{
  "n_kv_head": 8,
  "head_dim": 64,
  "norm_place": "pre",
  "positions": "rope",
  "decay_shape": "linear",
  "seq_len": 1024
}
MLP neurons of a small language model. Each row is named by its layer, matrix (gate and up: input weights; down: output weights) and neuron, and shows model dimensions 48-239. Each number is 500 + 40 x the weight over its row's rms, rounded and kept within 0 to 999. Numbers have three digits each. A neuron's up and down rows have the sign that makes its largest values positive.
After each neuron's rows, "fires in" lists the words (lower case) most often at its 100 highest values on Wikipedia text that the model never trained on; "fires on" lists the tokens most often at its 100 highest values on Wikipedia text that the model never trained on.

L2.gate1310:462507509494535512501542551466500522465512448451475539521410471552513551506426517508514476490534520439502480457529531497519496473478502473500475537497547503518499450508520546516502565515464417544429494547503475559516481487492581525530509500458405437482516493541465479570513480490516424417457450493420469379578519521592493478510541551482500486542501532565424444447484457572444561524487571457537463629412512438506501500469503512409471479445486467485524536471518539541538448526447557494524466485531503443491491458564539476561528507572482487564499470552476477586468485592467522442
L2.up1310:483512499509505487483531545507513481507542523473524515571519455459475486489444540508527523541451473501425477509468533525506460534438451480506624457503495490492520395549477481503492443396522435448487525509536452559501483477529545585527494473429490577484467528387517543467502512495433525514470524458503532446492491500492486480527477497506511546513518536590444475570491512496487579467522499486552472523474494513492495450477496462504485457452489446447433514420524557503510457492500521571512533424554522503522511575517504538526490468519423518463509434510425515504503524418461502476
L2.down1310:489494536496483550491470467494580530458518506478444492515546538484500511528518501537464475545457531512523485500473557563504449422499530492503438497521518546462461508556540590534548550449484507522514505526457519633592536491456470548476527508507466426594500424420558482529429486495603489446493555507486474497489510558561479470551402534474459518534465453494502510517484445480494509529555521571545481522484527466515530470520494525466485462547444557469508504497431515566507445544502512489580530462500545473500496556431452521482584448575516556453469539495587479490508479514497505506
fires in: "york", "rock", "boston", "francisco", "hapoel"
fires on: " York", " rock", " Francisco", "oel", " Boston", "on"

L3.gate607:537464520518500432458506496451520580560570526514500497536519516503565530515470512414552475523517547540420538476504450451463403524398468510493441519507466497534532446541515492462494506467508471466465480515505557463459540477490545520485494511428480429459466590491502560462460437434478483472538397505521575547466479470440474546493469506561505531483531487494513488406528637558489523467504511556475436571435434421544468536478429529547503497504486450471482477529544442494575489468457507447556478535589479502535543513554459470449478511412538473544511510513560519495462540491482553505
L3.up607:579518507598429502512538478503457485523556451553430452494527493480553469515514525547579396507489510422526476454492512386505455518494497532457481557496517499581466487443499436498497451525457475500525499456398460508492549452460475460470524453519485509469529618477537537525481485483511439500503509538535482434466497517478533522498480578622524479503545515466580530525460504441474457506516511517509523504426480483586507462524521481497516507506442501485533575487512512595456476510566524462497480437562519545478484482501558453531419488545507594465507471475472459512513507506494528425
L3.down607:418463478544482498538481548473564555566516556446496496480555460555459516521535539433539565487485567479426466502501473478549478539425502511553433446533531470490447521471581504497501611475538506533500456500440522514435521488488430612478454513488461438513555521529513461547483476455506561403503475452531430503490468489509463553397514477527521526437471502533467501462475469500564517482499488500466505567523482418571529438544527545500482461522444534504491481471568467480523470499527469489510547533562474552513470490507497448438491501523506461482493493528475569514494431482576480491
fires in: "to", "for", "team", "of"
fires on: " to", " for", " Team", " of"

L3.gate272:521507506557598485446459522478490530568435494436525439487500560556515528369571480521516507446508567491490490480540544466448454547508525438519451543517544568484465448516516564508583500542560475467511540604487511626485445590481497472473465552429491449496491494520476501472416465536528481403533480459545478463456497509582534505579552552510548513494457438495463439473567487577479469423489523521531458543502565520530583454434470487460528480554529485496512492483462508467507434453535526487491498552527489396484505479521547528528472525513478537489517537476443470516496431538536437500
L3.up272:432492560459515531533447488507499502499580529489523501498493541420526514495515508505487517481532473433454440510458544439523454507521474507470458459506485517584509472556476517490474555456484520493488472519488493560481465525579443451524564473493476548443513538537492493608488546531534478509496468509539558517530529552497477467509515535498529542506483483545566465478559481492421452510488449572470481515488544520497417466558500496470563486470466556522518484361503487515457472601520532474487532539514476491461537487506542448496458482492537442438496433492499455534529414607546484463
L3.down272:417513548464503502481454492502514522516519464508339460552556493514488498488465502500450521454540521544471496565491475475476479568540492518520521512447482437485535440504545470482463540436450483457489453487422494518522591491492463482526459497459540550473514540483486479557579523447500535526431491458504529485449520492510490460470527494475473390467493561450509477471472507521530519516443428451525516538503554507489477539465582600454503544577456482470415447481527524479490525505531432527527504476439512487492427515516459523433520517535500508518503552500450486539514494527549519455
fires in: "of", "to", "in", "from"
fires on: " of", " to", " in", " from"

L3.gate610:489548493524464507450466494556445551503522522519557475488562440594519443527575508501466481491471503533552474521524517495461466495490480496555495511466494496492553486495494492534463482467494510518567497447452486540492485473565391466565526528472576476540462538482484557517441429533499516538462490519535493534485528498473493499474420506469487529514509531474611473468467533492432509472543465558499529522501514443484490414594480471440546571567547477497491478484512384518522435521454513472448443479488493508536514454557431502541520511467520498515522427451525517504539470544481458543
L3.up610:503522562529491523549477514503418499603528589511468546567515442558473485473528481523439538553502433503466482485487520495478515570453476443514516508501484518479444517518515530481543385468473563498514526541526497504432509538522497492487566519463451446470578513506559456499491468486487457444501488466434490524484500538534513526527523505489520520593504448551614508435464443571476415512500510495532417476450520564481503526530489509573512484494411530448522511471489510526455458543543493481601486501532420456461475518517480453459496478548470523441481477483536500510531540474491511519
L3.down610:502473511490505478509503560535482488498550468505482544520450540568523516536442535516526498508519424539477489462512472537507481565544476521508490492489412543441496516552503509485547546488457481534481514512425523538533524523434543542494526482532581599509485555487589473504504520476466493575512517547536516528520456552492441569495467536511532450499512483511487461517533455476482440499502517494556576494452460466555476481507530538493481539441530459532459492551482470586489540490514472516525482434497551533446404500480533334496476479499565472530469555509475502466534522514497497489
fires in: "with", "for", "of", "at", "by"
fires on: " for", " of", " with", " at", " by", " With"

L3.gate1184:519565492494475525563520471520476505505553470537517499500514511486539574519495512479563530466473503494560487527507552468443476500439499582527522474536461485491440557520467539444519536552527531517487462465481478518453508495508539544574532515480485476471476582517555524476460530500472462472485507597502576475480479497429493497488512510516498471488409453488466538516493487485500463486473540502538458461481486517502508487433503540459484487523594495480536440510479515514510462586528593467495603470523458503510496457463533467548491549489459553470501536487557498520461475535503500539
L3.up1184:443546476534440532535537456467450525469449475560478512444475453505539519500450456634586516493539515517500505514543467495459459532478450515381501466550497463413505483520566428482572514523538490536529507446531515472445489459548461495522525457456530499451538511503465384553568450492492493508558488557457515573513473582497568516448542535491499600495524554495475525438482432487479397496494518495492504538482539492468492489479510483439444547438496439557496495505542491536538566549493479521470555521517506527450510527513506431492456495477463513482549482528499452544479465461555535527
L3.down1184:497453483510579545478507596512495510563528481484482415489504488547460492483503516525519529521556497554512515515473502543477490444414465374502495521522452434508489535537456507480533536528459465555522481498509499499507546485595505425548498490505540461501499496488587464519452487441440511448514529435552477476449515488495527534482518477547432542496517479477474534584501487466544496494485424460526438445545543515528532495533511517487570483516475488473550513536437472511460496456507521494544522569500429532501407530506553511434521515492449522447477481496540491532528476537488462479
fires in: "of", "to", "from", "in", "into", "at"
fires on: " of", " to", " from", " in", " into", " at"

L2.gate330:485538511482482443546521543504424543521591552449510522501520518483493473402495581483504481529490468544564523581517491517444510546490459483530477490560537533540535429538545555415510498513525523511500573448477543486520541483549527534465452550508590405498510456486487475520464530494562456475418519503478546592484507561542527531476477427527458477458465463518511542500469533524468447538485478503511498570499534500514501551534515460499504521409526465451548502509559523494481502537478496448465447500564451530509472447444553569482514534512490503483576509509467438406528484526445473544
L2.up330:520519546576443493498489590522482510575497555512543503493498553510459526441467512533485547500522438495519497525493487479519494504495531489488532474513471452526511457440536457470523472513599528495483440430503517469526552413508552588460489496501561472460533455519528437520568506453457524507460510466437465480502535532483481542425449425491494490496482520505563516510458531508487561524513507513494495448513504514514508548442516550538531549470485518520491544393497459473488478498453470481417492550571515590569538523421473479552458576464549523447467554508526506474512463422484467460
L2.down330:495419476548518491470562567478517547549503578467464532486560563540488405500522488504534524517523434526424446451482542524415419450486482502462484512543504400533482454467494438503534486543506522484450491409439532462455485527499507562549564582533507502484464438490465440581497525417519507411493521485570433490539548512482454495506416446507485442474509554548513512487481426469519428518469496391513473508525535421528485454513431519481515517509531519467502530463484500452518430524494537487444560510493595465494491476481490499505504479448572501389530517586475529505508524510547530495
fires in: "called", "name", "as", "named", "renamed", "calls"
fires on: " called", " name", " as", " named", " renamed", " calls"

L2.gate1156:465429486467467458404595417499593511534513499526478468562465460474445482502511510531526487471497483530463520533455551489536501458465471504449459572511532494530616548473567524570530477457481508431474533483531495538537463485440525550548579495555515519487526559496436560549476554481522501548497540551559531479471480522486476526496580583510499509613481523487455497480483400437535440462502475488426552490478411476469505531471483499457543518500491465459509537494505484521515520457433488483508527452572548526494485493506485479450484505480598499451517462445480483499486488519486523503
L2.up1156:412491557502541511542511444540538513542503427469583499568502471522498474511544544456439468490424457404526480518530504562491474482467408467504521524534510553499530489499562490547513503467523556534469544544486488459480422489418481524531475528529523539521485437449495483501514498445530482480510562482524551528492524543511530468537483487483477453498398517506473501470454531532506406454449465451522486495512531439461465519443514536392445496479541398544558520511484477547518505477402480570541504494550560492480478446514494470518448541587601511503532457491498412511527517482496459518
L2.down1156:555473519463547417471474543459503449527513552510533543531515527496482521484459475480487571477543561515461422536535492491479488508560534466464584497503528512451523493537502506481493477515477434535491481506450481555473491564536547511483573501596459460482492462511455490561538526571451503492493532488408517488400527426509486522573480461542502485511513551551513471496499587468507474530483500543466502510439484501500514468466515506518559486427508504439515499428498497499592487471449419502477505406501455498489473496507463580444512460515559519512529462576451512497437493507501526519
fires in: "it", "him", "them", "found"
fires on: " it", " him", " them", "ed", " found"

L3.gate717:476471523517540528484458553432453555560446527506581554536498506489494457550529450491465481456562517509543531475547497530447474460562575466487469478538478512569581483567481548547454567465547447471483524508523541538430526513498542485425577491594482494513552519518479482490492500482507481541518487526472488515426444504589491524420564499515494424528457551519475476545480530492507469541468491526517525553474512495453453463498551449496496506530605424392512553475565509506532524528488533493518518445527503515484548465480509505471489548548493472427523494498528515463587455561553517519
L3.up717:547588470522546477458530583452484550514488519481499470538455533559480533571548520510606478505505512480530507430535516469536545467513470474488538428532499503539545533470513525464530517524470550540432539544461497475430448478587575541492469516540526423457569461480472462542442481475486457477490493468471575500549575514490464478445451491418557479469525531543598546499516494480498489509475512488455479546545480503543586449480449480536548488497506494489473496493427543469478427562521535550469452526517522520571509427577448468542497498492535523423505563555496502505499515585514477462
L3.down717:501543483497443460520468487498553484473536570513492469460468490468501597505582499525480489505470485468444553517517517526507454527465511577533549491416484546448418488480539504477506517476426417473520424479481530441496424496549477477508426507506517487436419510524518536498509495465436528473505565514488515497496601527538533451512452498470513526481520486563521456442509505522498507506498479623510418487477528493515534525507484492502507498521484568485428548488463460484451464456464508436515485511503405535507492441470448516479555510474497515472513480566436478484499467549529517437
fires in: "name", "head", "goes", "side", "named", "relugolix"
fires on: " name", " head", "O", "ol", " side", " named"

L3.gate106:491485520550460524556528490445475510506567528508551395472437459499520451552543523548552464455508605509437522541517456484525498520445519461455518528523544458467511435484616511505514481450480460468453467504555501489488562535472541480491521490559471515507465539605478494512450539591395479523499482613509526453502566514487535499551518458494504530486477463572496508508485491484543469402539400548444448441529480551504577488510468505519500509484489532557436431483502462459542487487508487474525496493502442502537507505502473509586550541453578546516526486499486546552514568515552435479
L3.up106:549513509514487478504426488391583515484501431444564476470475537501474508520530590459501506513439540496456480530486553494485421524490436505531548547451542571516436495510486540535514473521489460464492491528541495526558472469458506545479489459541492534505504534533508496507576543413454449455542491516414506491490442548495509473485503546516497484482496484473507531532494512518471544507525434474483501554440515510529582470596544502463511413544425486531483508466462440449509521482485456424524523522456459555481459509490508522511424583508488507488410517553498484541514475504496549555
L3.down106:460493469512534516494518402518487535466544449462514444521512516508477552540507459505466471543489511487480469486460433518555564581472514426496570549521498483502483467471528476535463528543527449531542480473467569484536482484493564473494388450490531526531496495531425448550465503555415472419529499487539471513435491535529585434475520536532485492520559517531493514490479535549496529470516501523511440525487487456487465505522497494531536404455479487565566533463523468476500523473564514466481485486468536544523445473555542573465469559516525520456432584456445644512473527487517532545
fires in: "to", "of", "late"
fires on: " to", " of", "ate"

L3.gate109:534502559606532550490489455545553588537488457485498512566479504505474489510530472536419556506500504515507494503514496513553473536434481437487468494540485517578514507529514463502498569479587523514480460455510519473397533486497568525479514450523482464532499431528500525484452545489503436515505538499460518532492537538480481517531522472571406553475485519546556447512531493527497543476514480483502487474481577438561469565500509566512540537519404484511506482504478578517532510571478520547515447514447522518506429516459511501535505488485497477453497503528496545385574530520520456461
L3.up109:463478414532475494487466563502494527467582426438491468431496469541495540498539561585537473531515555509517499526510466481539563510461522538516521508527582570474483575453556471516480488543565524489435491461419519540492503473453426445597469526534542539533482488529499552485470478503519519514488510524517467562495447512455506494485524522521445526477508446412509473548455473510497517479489579502482473508516460486512528529553489499510503513488474406507461495529470571526471536522491531520556479540419469462525426471479517475477445559495501586453488495474484523556505464550499484486
L3.down109:470481519505457517491440558458512581543575578536461499547491487507578488495489499500506561444478526494549476491498539490480513435538478508521523445515477497483537481527459484545487485482556532510491488470506502484473471525571537513463564457503543515478449504490557429450518497498533479548459502455418530571540439480512506472562483502481534514495519460480504514541498521497527497429461449461564450540531446431484504505442521561479541507541512461508548444506442431554483503505544544489538554484523435481498454508496615441511533585507483408504492580508498467539493515446512504495
fires in: "in", "of", "by", "at", "for"
fires on: " in", " of", " by", " at", " for"